python train.py --n_layer=9 --n_head=2 --attn_scale=0.0884 --init="normal" --init_std_o=0.00573 --weight_decay=0.067 --grad_clip=0.5 --batch_tokens=16384 --dataset="wikipedia_en"
MLP neurons of a small language model. Each row is named by its layer, matrix (up: input weights) and neuron, and shows model dimensions 96-223. Each number is 128 + 24 x the weight over its row's rms, rounded and kept within 0 to 255. Numbers have three digits each.
Before each neuron's rows, "fires on" lists the tokens most often at its 100 highest values on Wikipedia text that the model never trained on.

fires on: " in", " called", " later", " to", " first", " and"
L4.up1439:157135103158071107180140120118138111086082121117142134128135141150169108128130161096193086130112158096114097125138150090089119109161147134119169123118114127165085148105132148131142142123138134072124094105144131131137123142105132107162135058139137130128170114173128129089133127128186112130141121146181116115123077139145114111150116131116154128100127172146133113150133098107141118117157

fires on: "or", "m", "k", "t"
L4.up958:172112132152169114120174138108144185164136144136095129160098133077122134147135148091124139134154149116121115129143166143086103157169134136128077162131140147116114129142130122129131156091140120122137110180133114150112074112091064171119138111118138103138100124169124159088081127140147074110097145150154120095128134115134210074119103120144088086126150146129128142083131159129142127171131

fires on: ".", " spec", " number", " stat", " sim"
L3.up1385:123115143126137119117140130097126098121132139130109113113108088126131093146118121195130079102123127097087097117137122125121121116159125156096148174163137096111136126126105134144080144126126112133121119132140139096167154081158148148136184092062172102113085127107113084116114075172148048111110139144156123116157116151099132122166142106118065113167104151136115117098149101099138108102104

fires on: ".", "th", "al", "ost"
L3.up1123:153165155129195121153114134144090134093125154150146149130121132071117138128113098121101159103132109144129118121119143087116134106142119127151166177142122085079108095094141142126124118127122114109107141093155082130093116118129112147129126140110106121122160152148099117083087095154154142143125169145147156116199126132081158145109122128107166111144129095103150159120111142148108139155121

fires on: " him", " Year", " club", " appear", "land"
L3.up1252:093167122126139106122153151089122148096143127132095133130141085127116119044080109128121158156141127116109111103176143084153145112108122141140075146153144124097111135132149181104131123115126147117119125103114107136160132159114123165118107127114112147140151124164159103122110129112110140145116138084136131090119122141113122042142145128138122109176097125140123085126142141136157136104096

fires on: ".", "ed", "te", "s", " up"
L4.up403:133121140104163090117143119130098141125144168112135114110115148116107107146087151136133091113104157112144096117081147080129112144181112175111117135109119118133100131113136144091119150115155142084153133118109114140107109140162144113154142128157162126103166145135113115137107137146148141127121128110168158074135106108141101118139125125125101118155125108128133099104111122117134191145104

fires on: "y", "en", "et", " T", "t"
L4.up743:169141125167185105133118146127116127161111071111092126172161128079140132136101079105126135112147131085102141132111139154075135113170113140142159156140157139136097108121151135139168117122139105142092131136116164157080170097126102153171156099139161171107143120186128155135102143162122142122149131155132144114163112117134145111127124112172101135159176150106080120130175151122155197135111

fires on: "owever", " German", " join", " Party", " National", " League"
L3.up233:108114056142176160114132079111111137108121170093108157110117177194136123094101192131147076080113156117112150134126164117127141081125148113130150119099154167147115115119084171124132136139120094123104129111159102101101133127136123094139096086118116144147165103100128137113146146113109098150129127110131135127157146124119121104157116123108183119142131091146112151143178120104136131125104

fires on: " |\n", " |", "erson", "ith", "as"
L4.up642:180137112082137129137110153110128171130135169131134123125073136119146128092129130124173102122117160124107121127125139101123134117136155068106116144108144148130114120109105172123098136112111114125112169095142105161101135111161128138161136142159127171108123126200107093113122093154166123102096102133173097086109141168147110131141139136158095114125157160128130117120170112157156155185132

fires on: "um", "oard", " a", "air", " or", " per"
L3.up1203:166091096132097119105112133100156115141167146118134126090140107159141130074087154108153122132178132083114128118152108170109124136113149158127129107143122144170153098134107157100163141113118101144092130134101148086172150119138169181112131121118130135105104117108126111120110119159131138119193083159104088132117103147148143117199124104137116156138145157131119108166127168091129162148139

fires on: "th", ".", "ath", "ose", "eek", "oll"
L4.up304:151156137149165103100142140104102162116083176177100115123093122114159164157144139097138116100139138181118160110126113083133142139148160143156163140161132115114106076076126134108146149124162127098152170149136152121064129093130148089172154160108114172153109109111110106114114128148156145080129157131163121065143105137142114116129090163104117107124152119136151120136111149109102149166153

fires on: " m", " d", "\"", " he", " b", " D"
L4.up684:132126149105082117141137153100140109081160148155149113150126129114138109118133160119123157189129130145139151116088131162140109102075124109105105138111095066130085096095130144139097123095134154109153096149155099110104131132118115109152133101123130129106123160167092100092102079116116158100100091125152170096154112162147113142116142136131152113173036119136157129087134152126191151114070

fires on: " ", " re", " they", ")"
L3.up1115:147055135081092133137085141123186105102123121131105138084130102099145095091109130163161131114113159117133102112120138160115118099141127140100121125158115133169125152149134133124155137142138126144135132155152140128184155146170134099119137075135179097155096118126110148092101129124124126121181099186122157110135150125112100123168157099131084140110096147145092084117092144101126131126125

fires on: "6", "7", "4", "3", "5", "8"
L4.up104:154128073136155130108154121091134146137133108144099115149162068099101108164132144079107146126139125147081080115107099163094123107129135135089128140155136127119146131144150128152124127132130127173123126154115104093126135035113121159131162105122128145109120140128157131153102151154182118130115168131161135151140135109119122133124121104163104110119167156140036123076154159089152132152155

fires on: " sur", "/", "-", " ft", " m", " in"
L3.up1325:154109117088148105167094152147150105120120076130116134145123099104158117130139125120114108101158170111059175111091140134122161113086126150124129140130134117131136174141138135146108137111102120167083096159131135132139145089113126151149140127100148144093073113179151142088119101180082117102117135145106124085128126141133129069150154112113125139145150129150120123137147161116166153165084

fires on: "\"", ")", " record", "2", "5", "ia"
L4.up37:187076121130107108146120101155181100137125084093110116129138140108111109089149131126119130119093150116142150112126158135100108141089118112113091113142100129197102090156150126130114139164098114162116110147137125110152108160110167124106145071131129108145141136142132162101103105115109137112157111150120119126134122136145139143151131128131126112164114127157174129087120128124114153120136

fires on: " b", " ro", " st", " r", " gr", " long"
L3.up610:148123122075131086124176146132120138123147147128144091125164120098131125120117074167134138140138125099123120129088167115118125134101161106128140168110115081136074125094160123109113155139103106158139147135155150149114134128137156107101161091076113083082130106171136101094131118125136120110132110163140163122137086129098125101099118127098112119117111146127107144120143142141140175095109

fires on: "ect", "red", "he", ".", "p", "q"
L4.up656:156109097142087081077140107135179121129144095118143122109115069162089133137114056189161132110137151136131101108099142162150120115117131155088116125134150135137107130188148120096110114104113145171108094161110143099154129123128127140104186138137142138124123164116126148107057113128113115114149139125166117102151118118142096097128134124150139074151096129144116096122117143114097138089141

fires on: ".", "iety", " University"
L4.up335:117097102100092134154077164129146124096111099135108101140122133184104103094111158171145099144139138136105124117141159150129065128171150179125151148128124151155167096140117108122139135097114100131135146158158137146145134125112132123111118140130184149124115110100125094118119115117128107132158140099146110126132081134141118134116131092122087106128116139157090087118120068130117157089165

fires on: " |", " ", " the", " Cup"
L4.up137:130127077121103123144086141120142150143109129159104106130097083167151079100129146102143156122168144142045133127136101130087141104157098102093165160120133116115129141158100114162108134160165100171115153115119129091127201150153119155166115101130125142131121114136127124152110105157191096107127111119147107110153101122123133121177104119177130118106129148154151098110120131112110103153130

fires on: " s", " res", "|\n", "id", "ite"
L4.up787:175125134130167120159126109155129105136146159139225141150137126128143071132132137146137094157124109114134110161098153115136137111112114139133137152108123152087110112150120135120100133139105130153118070115127162083156085134114114112124089076119110101128173126170105132090127134109141116128072130118162126114157134134132101115166109126153153095176107137117166106110108137107153129168101

fires on: " l", " m", " r", " ch", " h", " b"
L4.up615:122120170133147130118112118103161125097145156157133113134104106074134122121152104147117098168155131142117099122130102118149103117112087146119082126153064120110092078115170161116171132158132141145144125189146138124120153115110133092128129121141096094100153143149114105128124141128135149095131081135151128114180101134111109168089138124116120107163069110128180121108088085143139131114126

fires on: " m", "-", "°", "urch", " ar"
L3.up845:145113155101129081130106126128145147092128090168109115121147086151162111124097157135146170129155151167088142100112116102131113091155152124128132145139106120160127097167091145116101146156156111117121137147172088097107092102137077145123189138087136142128157132140117098090116089125165119103136133125168131118155065115093162101151110113146099107147148147154139089131137092093157139122147

fires on: "ation", "ion", "198", "stit", "199"
L3.up915:130102149137135108105170120127168136133108166143136120109127129104154060102158125156143127159116157131144159132110122140119132134108163133092109139126096126142103058085106142119145133164084119143136118112166156111115149129152136104104138122135108116105138114120096110121075102162123143133114090160189130098206087109133118120095126157168115119140076105148139125105102124090136105125127

fires on: " O", " in", "as", "als", "let", "all"
L3.up1417:139140159117127113141120135134143071098106077133129138156101105097109140125128108142129135131137139104134108112095093126124159123086155132166169145150115068138120146113138127131128104111127141153110118122149112142185161120120142183166156166084131152113109112137105115109105096137108139098131122102131121099154155203155142081139168136130161122132090110146064136156177160120148146137069

fires on: " |", "ive", " time", "ether", " to"
L3.up1263:182091088149098082160137132131178103106148127094105115141098123060127084055160146180141098186142140144152087130124133149117135122097142102118060130128132159129121129103150157107167112138131135141104088153152169116119104144090119117128117121148164121133134109186146137131141121107127128122113118146139134108125101150142130150137128136141088140133087138175140103136134144124180148117136

fires on: "ew", "ff", "ow", "erv", "v"
L4.up1504:149131143129148129075140103139153158074124153191112144130096114074160155116117148130127148125183142137125130125145138150123138136115084125130128126129150151071131124108124155097138150135129117112110140136158090148105132109170069124184136109068110127131119146130081122090140121130140124105088130157124096069163114111118148122096116124120177158092109136130121091125110103158155118142114

fires on: "-"
L4.up64:160122117140114067110118156115148128151163116130143116167103077087081103125136101176105142159146097147139130089130106103153110121124139154105094143100104112163142112135142130127090095136166160147134143202113129135116129078132122137140137156119157134096169136130131140111115099142149111121156105121208093106135087120134109136109108121131134119134141141109131101110090131134170133136133

fires on: " in", " to", " also", "ou", " is"
L4.up791:160106127157141143153144131129168108110106114139126133084168126130125146129111137131176092116146183089147141132139171112096140102068114144178147156117116155154135096148167123117152149185101129141128111092138146114138151142132129116155143097115157088140123119151110148094103153152115119135132147165166118129163125117136103139155136146120133144130101125130152101132141120093157126081114

fires on: "/", " |", " ", "W", " sh", "#"
L4.up1126:145112154109121083119128144086126144125144088093111091159123122114150123104097101129108083101175156088132162114120143124120127145113162151148075158143123122129122151146142133119137099121142116146103120135163147154132153109131082121140129149142135153116111159145104143140097061152107135114142113187124169114131133115116135117071154135136097086169087169154115100135128127140145164104154

fires on: "ly", "o", "\n\n"
L3.up1216:138077142132076120125130115154152144126129115123114132062109111129149085094127122127149099102155151107092129119099085159077137138116148178101122135164125154154164111148145155115097118140158161143113115138164156049149119117153112092140125129134109073172136124079099073152107111097155141112184121130113105113130140127117113114173132115132108136138160178155112099065131145107121140149166

fires on: ".", "9", " as", ":"
L4.up401:104109131146108104160140117096145156113154077156125108174105132133125123136146162161163131136128129136096089127138125134104124127095148140073080110144148146101140130117155145134142088160155107124120104148146095125135198119128127099100113096133142117146115109114142131149129094127175109159196140136115132143151082149108142142116122108165112086116126177153082086102081113161201140119110

fires on: "t", "l", "ite", "p"
L4.up451:143135096095129109112124174144130116160120142179131116133151110143115110156152183137089115127117113141111157118119184143111126085151128158150153168113109121149116197108139149127152108069117101129102149175134154150063159140130120099126136106108149146106133102164128111100123117158137120127145120142188115104163153149134129130162111128157112149098149118147091071112157141120104163168130

fires on: "es", "ed", " ", ".", "or"
L4.up846:130098148135147144087138078143149098122117162096115159137112139100123102100136163124144093105114168067144103117119132096143114131125127149129093119119137129125088137122119166115115120123162153136148136147155137145112156126154121128122199103157118123104144164152086153137092139164104114171128126175153129114185125136097123139107120109119119112152145086112101137103122073082145106105124

fires on: "as", "S", " M", "o", "ase", "\n\n"
L3.up372:129087135130118131100110129138153133165112139151116122095096154138144134150131124156181098105130137092095144124076114108082121095132154120111119118147106134095131081158115090113116150143165113140098134138138147096156105105138114152111191131132141119098115140120107093135125098139172094128183124117151089081156072172095119144190176133119083132141106149141135110061125139091159135133100

fires on: "-", " ", "est", " |", "d", "ond"
L4.up675:167059106134149107143131130133144131146156090120156124164114118112110115119118114176092140153143122084128122129074168164131120114123141148104091128110134161135169098151180092133105101133139138186106125191114131127118133104121130133156114084095144115130120142081108134116085134147116164129146078103175126144147090138110130124127124078180104114102077093138112088081120137092181147120118

fires on: ",", "p", " direct", ".", "ation", "ect"
L4.up203:113052141141092121104081123131143128121108141146156126185140106142149096129142111183141076169101089144133099133147154146123097120095139148113098144136113126170116122116098086096091123124142148189123113150175117143152159140131126112150124125093110097105133122087121140135128092129154091113134130089147103121161126168116098129146140107122128124162074128165088093109127100090129100099141

fires on: " ", "|", " I", " Gen"
L3.up589:129116165116146131137121106117110138111124146149122135119116120149135157149127091164177111113137165128110103141089115105117112068124124099102109117124102105112140106120124128136136129144122120087131114109166128098142168109165102117151180068106111093137169150093110117148121062137143125135117098156126149103134101093069137144167124150117116112124136162141149121116136103110114108104132

fires on: " L", "in", " –", " F", "is"
L4.up439:132137155151157141117125108079161134121130153123129126153164128114125106174133120119116137176119106120145157138079102089139102146113104089132111130105097111178097082099083114166143119109115127104120125129136154113125107079118127104178192120074135148107140126176062067139127134150124102107113091182160164159150109130120104110116125153116125096138115109102097110159134147139159110144095

fires on: "als", " and", ",", "um", " R", "/"
L4.up948:144126134132103133118134122131140105106159118138114131144072136121113088097154104147169094174122170086137151123110109128097123148107118046101121126151117118107121086175133097133134165131130109128160131131120135100083123106101116123147138123101118132104133134184069135118084140157093161130142133192133155094122122145098135101092143136157105116124080114103106140174137123134132134128104

fires on: ".", "s", ")", "ers", "S"
L4.up641:125125145116141111112150102134099156128116076106130128153095114083131137111091108134115088100117120110111145134148108125151092141126138176094151131150137092100100083151153117106168122153181108162097132143131185097075160114188123075141105135138144132150103154135130117107114092128079129140167119133173141117119132130098113124168119098135113133139119113149160137119114114071138131115101

fires on: " a", " st", " per", " dis", "re", " to"
L4.up1044:141072117138078122128120134065175065143170144120119142160128127133122147111128117143156099137163111109128110124075116170137134158105120118132107113156070127142158128177130104123109163145091153177134117112141130087167142142136168139130149096151131136115146143160115148108149114131125124116161081150136096137138140108125121118144139107091135119153074161169159094113143155154136141108136

fires on: "-"
L4.up518:171091135129084118126104153106147119135112110136149116135121124120130098135115099195102153123120071115102143115127114161116108107109150169102100106158110087152166156175137126136088136135166152147137126211141127133157124102106134137133098148123168107115117138098106133121094030104151071128150089093134137127115081141115135122152107127146127145127101149135151137100114118147127143105141

fires on: "6", "8", "9", "5", "7", "}"
L4.up237:111098104153126111050166138138144124106119123151108101158114071141082166148128129123163143100146152126081137100113140153097124138159141110118136166133124126143113124101140138147126135109154136127098128142100182139094115097115139128121132123119094154120109180147150111142052144155174165072136107140151149120148108118131129128154121113134093126104178119102069135119136113109124146169167

fires on: " s", " S", " m", "M", "T"
L4.up1011:151112164092138124142083073150153124098143097104152138153107100109131089100110123128139087150105145124148163141113125099126142081098129151149097172107096135149095085118146130150129150145121133142151087139195126105146131113157139117137136104156127096154135117150120130116101101111128103103163146127153141103140113122135093116124126118122127137172060179117130124119158134099119154099120

fires on: ",", " and", "t", "195", " also", "\n"
L4.up714:133147125130119152098116114103177119099109128121113152108123128115150101102110106115172144128105199143129169142132154123100131141099145109162124133145151142158071116154088141119110136113150107148131141126182139147115113111126132090122133127086118172115103101166101169139141180165115093105127119216123083085109152119131156138095100127084100098165142167135116116146174133119120120105120

fires on: "\n\n", "A", "\n", " =\n\n"
L3.up718:143113138136140139083111117118115129136097105142103129126132062125137099091103178145141148096212141116064113097144103133133118136165166102123135143149120147095137122195131122114157164117128120128091109143111130086138116105121111166130148125104135115129142171132115093154096105153139090119151134117172082124171113138119140125136143116120123116155142125154091049079148127080122129137139

fires on: " |\n\n", " ", " −", " appear", " h"
L3.up1496:123122069133146138164115075135099133117133166116119143076145165109166120102108147126158049087112156115142128133110162108096144097166160105148194119101144154109119089147113152098155152152117081084100103083151104126121117137135122128143111096116125123127161073144123154123137136118151097137135134136134154105149126138130119085187134133143163142165114139137116151153186140125141139136123

fires on: " m", " L", ":", " fin", " F"
L3.up145:177129185134119117138135128168167144132155160137157131152115150125125128097110105139115125152094141125164140129122099102159116117155135091118107130129102121146117113135109107121118111204154154112172130162159136124113119083121124116141174120112108086130154136119110152103137169163119107107138110162184178144204138115096133110092139158138137121128119100094136156126125111130125100114129

fires on: "-", "ther", " s", "ed", "overn", "ist"
L4.up1190:106108140143103109132109100076172104112143127128144111141082120102127084143130142158115122151125113173111124117106091126169106110131115156145078115138093162139152099155124136101157104133153145121112126196131157133111110117109133112133086132159183175113136126164093130126115097113171142115133092077148128134149074146127126123149124146131130111104091140123152109090139119106119121138162

fires on: "G", "arg", "ver"
L4.up59:149096114174119132109129143113153145118108146127156117120167111114101106123137109109123090119148178083061159113125144134133119113098121151116124140148097125149116091114149152087130147093151107123121118192142152108123140078127114136152177121130156093122123150154096106118111078151129089138145116123149136122171103118128159106159100087141121127173094143137151150100118122098134128120126

fires on: " program", " C", " app", "O", "ency", "areer"
L3.up174:146095135132130115089118123123122121101128090130118131149078058129161119082146142114133117108176153109067112107173098133095121091139129166130137139154120117139121128172133131105123144117163105137089116129147123137121169089117127155129160122135134121112109163150100087083073100156108127110149087203135112114137128145134157086160133103120119133117094129149105088122183112094138112125123

fires on: ".", " |\n", " |", " in"
L4.up337:118046095150120118167120146099203125113131092166177097164105093106108129112118088175151124147165160129114144127100154138076106108134135112111113153135144102160161101153127119145138139125147134177127134167156120085122156138141137114103124107169135124132145128126138102132091022099157089133151113111139135122136137124127073079133157121116125098129098142157123091121100138132145122109108

fires on: "/", "ad", "al", " ex", "ag", "s"
L4.up1471:154125150135142103106124135064103171101103102144141108137130095105175112141098137149115134080191144108085164129147092078160129145112117151116121124142120167138144076174177132152170119077170121100118142146114161126129179107146134149163132156113143121125124139148116135061115134168112121102142125170156125124142115163132120102128124122144136111146095100130080105137145111114114127096110

fires on: " also", " =\n\n", "′", "ther", "\n\n", "id"
L3.up152:159098136147105108097132129098150118083110142133096129142167111181153135094124135137141128072156137108070106126142122147094144110141147134138124139129129129111160117148161150115115163128122114135135139135136167106143137073132152122157152133107087120104114143149117104114129111152138087121152134137174089103154118203113138109177106123157136105144151121158130117087153132116130108140122

fires on: " |", "/", "ing", "ity"
L3.up246:170103140123108123135094130115138122141125088089100131129089118141148104095129138114134091098129135087088149124129099140103148106099128143142130136126120140123164139149143103117135138110198124142072112156104144091168170129132107160139137185136172148116097142205110116112136094169130104140172136175166116120104162113169128131130137097143088134134092171148097131126154119126166120128107

fires on: " |", " ", "s", "als", "o"
L3.up107:139098116099115111161079136123127105144119078120097118128132106103164176101120160120148121098132139108064165104165146119103134128116161166149167117129157125149138136163133146149088149110132113146090148151117131093197164157131081151131101149107164139182119138122126157107140099133155107151174151084129089143127122123134133108167123108144142139121155168155089065135149117117135123124153

fires on: " time", " University", "old", " County", " house", "ity"
L4.up345:157131152164124106104134128145116124093144127158128119096035092127133155107123132130126123197144132159123109126195097127090119151107114097113076123103121129147147101120133114125131165154135135166171129128150103126127108145113117107150167119141150147157139130146114138123125101115154140112103098162135102088168094123112133121086092097112132135147139120154136112076125103122164115103138

fires on: "199", " pl", " Me", " sl", "ke"
L3.up463:162163145128110117115120120126169126112126120124138122126106109107132126143104106185144141137159119122156144128128137113148141147133121115146077144132145071160099084159148102116130139151134135144104138151167177131132119116123138138156137139098117154115124129174100087159090123130072175073138145151085121087120132112117127105051140111102135108174134125087127101184156145135113155115099

fires on: ".", "s"
L4.up72:168116177147121093115103114105133157141103137129134126120106084081146159104118134134148102092126119120113151131139112125107103150099101170139129129130135129077066097150136126118164148167161130128099124128109140123133159126172092126201162165096153118128138154172101108143089165140134126125154134164109127085142084107119127126123118117179109147161121100147110077108145138127113162131104

fires on: " ", " long", " (", "us", "ers"
L4.up1104:156129113088133128060189136124131154090148160148115120138164148130101129125123128166133094126125113148134097140104121113117114114062152094103118169136110106108142140136114113112104132134124159133142158118105158104145093126127176113147135158115108052110151114170127121132093117161108165134135125145141148101118131108134140152111136160111132126094109141142094117077126119099116147168136

fires on: " In", " P", " M", "\n\n", " T", " B"
L3.up330:134077128135133131129127132166164121113178142137096126089091116167156076154115128154183084096132121089111090113072145134091131118168148143051084137131118098111112109155144117140126151102117146143135117141138163096146123111121120133100120107145124079133132147120091101103088108153112099121138123143203090086118137130105107105182130139104106118168137139131103077093128132109168170107109

fires on: "ical", "'s", "ural", "y", "ible", "very"
L4.up997:178108078168121115084145140078154097150124144123124137109097096128136134122118146146150153138145131134120110145131136130094140115120148118159117090123134166134130129119096116095124115175086121128165136121110163150133097152114142125142152140140140114120116146120133105130117106150107102119094112094126080096130144140136171126182124149116107160115165112153129100123101123114172148123103

fires on: " M", "own", " m", "-", " L", " "
L4.up1066:126101147127089145129106149080130132164091144169131121182089067105137120129083122114142132125141145126088159114122116096108169125083094133120119150120127115168113120162127164137105120090144122137105132182136139140102161091119126141129120182090146154108099167165102068136098065175138110135096103159127127100133102114105131078129103112100128131132135148133096089089138115151148171117132

fires on: " s", "-", " S", "ing", " "
L4.up943:153140160112142127112148085125191141098155144128142133134148132061105116167093103194105096142129140097138137139113108104151092108140125133084114106126106134122142105118143138134128102151097105155133137162150086129152134143175132119131123121150132123140149140122065130125098153152149107130138106145175145139170119123109133134102130110155110107183079133127146121109074163121131126120091

fires on: "t", "en", "\n", ".", "my", "eter"
L4.up23:155116158132173133141167108129123168113089161137087143101100087095164085135141119106147052095151131101112198141116112129099120152116126161120169166119135139087069134124127137119122161125161107158087130140141109145093126091137127107141170119093108109136131128122099149126084170142116118101117124159156133084159115085151130107097131111162139129129126143118113148111174154124145133108096

fires on: "s", " of", " m", " long", "."
L4.up1156:137108121146117122112113136119166130141121077131145090169082124125117095107144115191181128122137160088124065115124134146110130169132137158092118142152120132143103109165155114111132130100119147180154123170116135122099116121117114126103152125137151113111108175125132173114091106148150139140112148149130131115145139139112116152060129117130071088133135151139125088106149184133136117121135

fires on: "or", "ad", "ach", "/", "ch", "th"
L4.up517:112139148149096119086088129097152098114126072120144112129117100133163114128096102117101132148151148105110130115114127138131132135114102103138143108177145125155141108157121095111106127127169097175124161126141130135121139101161139128140125149077150142127114147153102110106124130157094131131094144171148104094129084151138152111134152130126086141151098124140142124140169089096111111118133

fires on: "epend", "inn", " count", "ico", "ocrat", "ivision"
L3.up72:133198134092137110122131134152096159099130112113127117153167145151073126108111150131140147106151093124107103137144095109175135113131147149120124127147111128121123103054113118127107136143113148091099133144119168140113137158144144138104069139119126115118146133137141138095127053171148144142180105109141135117136081133140103097119134102116157130114160102134164145162123130124136160125158

fires on: " |\n", "c", " —", "ro", "if", " re"
L4.up1103:146108092112135151171146125136153132098147130138134115139105150115126058089133153142168102123120152097110147104083123127152141171115120088133146150123109142109150139131139120089118139102081105149133072106160110108122148103144146120109114074167110121118129096173123098098092152126095103119098104126160132102147158140126111108146142141106146104139085107121117082153144153154161135165117

fires on: "ew", "es", "red", "ff", "und", "ic"
L4.up929:154137158121176105091175136116148166102112150141133136111085109131162138107146129173110135151128171137121116126150107111167134116162093149150139156118126092111092118114091133129137116115155122095137104132104132157106133150123098141103190112085127092134113102129096113125100124160154130102119134147146092098168158111112121122129120125103141118113127103130161099081142111153187155154126

fires on: " career", "ts", "$", "ics", ";", " list"
L4.up270:117081109117128151135089108130134166165116085140076128117096110163157148093159164164113152110108149112084133122130144143102148093126124131066145151144107107084168152124114141125107131148154140165162119129135150090145199109118112128136154148093151143142130128118145109098130125127137103125143082178124145099149111143112115098168113086156108121150087131149095111158104109109125100129112

fires on: "-", "un"
L3.up139:156134157149146119101127113105146135108132124163081142116157096096149146092102127127098120067141118158088124124129135108109133094152137130112144151116111080128105111154126183087133137127163111113137138134165120142136088127117079157163143129104143148089124135113125116075114113172138133102154115145218147115156112156102172149150088132139157131138150112143142121119159145105126126106108

fires on: "1", " |", " sc", "als", "o"
L3.up128:111114082115150143106134144121140153184118105117073132098121131173134123114119159083184142103131135112095117126149110128098116145128141167086128111145138172125155147166146143125123128124149137157104150138115137133163184135139107130114137134117141116156093134073139143144130135132162113158193125164143078126105091095130158133162120098138081121114134151154154052121129106130139105150172

fires on: "id", " or", "-", "u", "ir", " Ab"
L3.up151:113120153108116120132134132089117109134097191156105133097142106151185084116088151164143130099154142116090148133152098127119161098139102157138139135125104104149121124225144183109085146103118108135112122146119138143089150095123112144183147149063127103108105156144113106097125101158140136106098131167159122117139106131117132085186066133135127111131128157125135143098113126127134129175148

fires on: " |", "s", "als"
L3.up1174:119123099149150117141113147119103147146091101126084129133114078119156136125130177129129143116136119118078135113173103113141124098111116156170126155132145164095112118159163152118108121120187116158087125143102099122147122136131109150110103186138187133160086142135102123154115094123164146144176118100136054130112121138149129107115118084150120139121115147158119096141132120109141133153137

fires on: "."
L4.up1060:126057119134108103140105107106155153130126086131143098143090106120115120121106108174164148149133115115151138127130156139079114115106144115101136140125137129085160130130143122141088132118155145153140144138191081107148185130116142096097133131127134118136122134096099122143073080122168103147154152126159124130154151101121116137089154126099135104159104158141093070064112140147165142097127

fires on: "in", "os", "ers", "als", "us", "s"
L4.up6:130111158118155171072114117113130131098116108139128123121150135110144122102122117155182149132134147133140144132103134117114066113114162107088088110121115112133178134134114135143118128181124149157139083100180103127176119121121167121118158099095134114125109132160122108132068144128143090152145086162152066093132177113117157173127117136099108122125112168124103108143119151123166112168102

fires on: " |\n", "201", "-", "),", " |", ")"
L4.up1414:131110075120153147146148117131128156126109162120110152137099158145180080111101185166143092106123166160110134142107150106075117091153149102159168143095108175132121152122078197079136132098114108141102120130177140134149108127130110117160104080148154118123131099149102139138123147128151100110134126139183104126141148139133142109169135147112130133113153183118127135116159103122143152181128

fires on: "ation", "\n", "198", " it", " met", "ion"
L3.up303:144075147123106137130126128109178119108136122121102111152115103130103117069137132160163097165130161124126107120132116108119082118150157145063125134137092131146145092150085126097155139179090095114130112107139158118114095111152133134129166094159125089125139118139121095141060095153123143137149121168148130093157104093108099140107153143131131113133098153140143127146114151115133121115094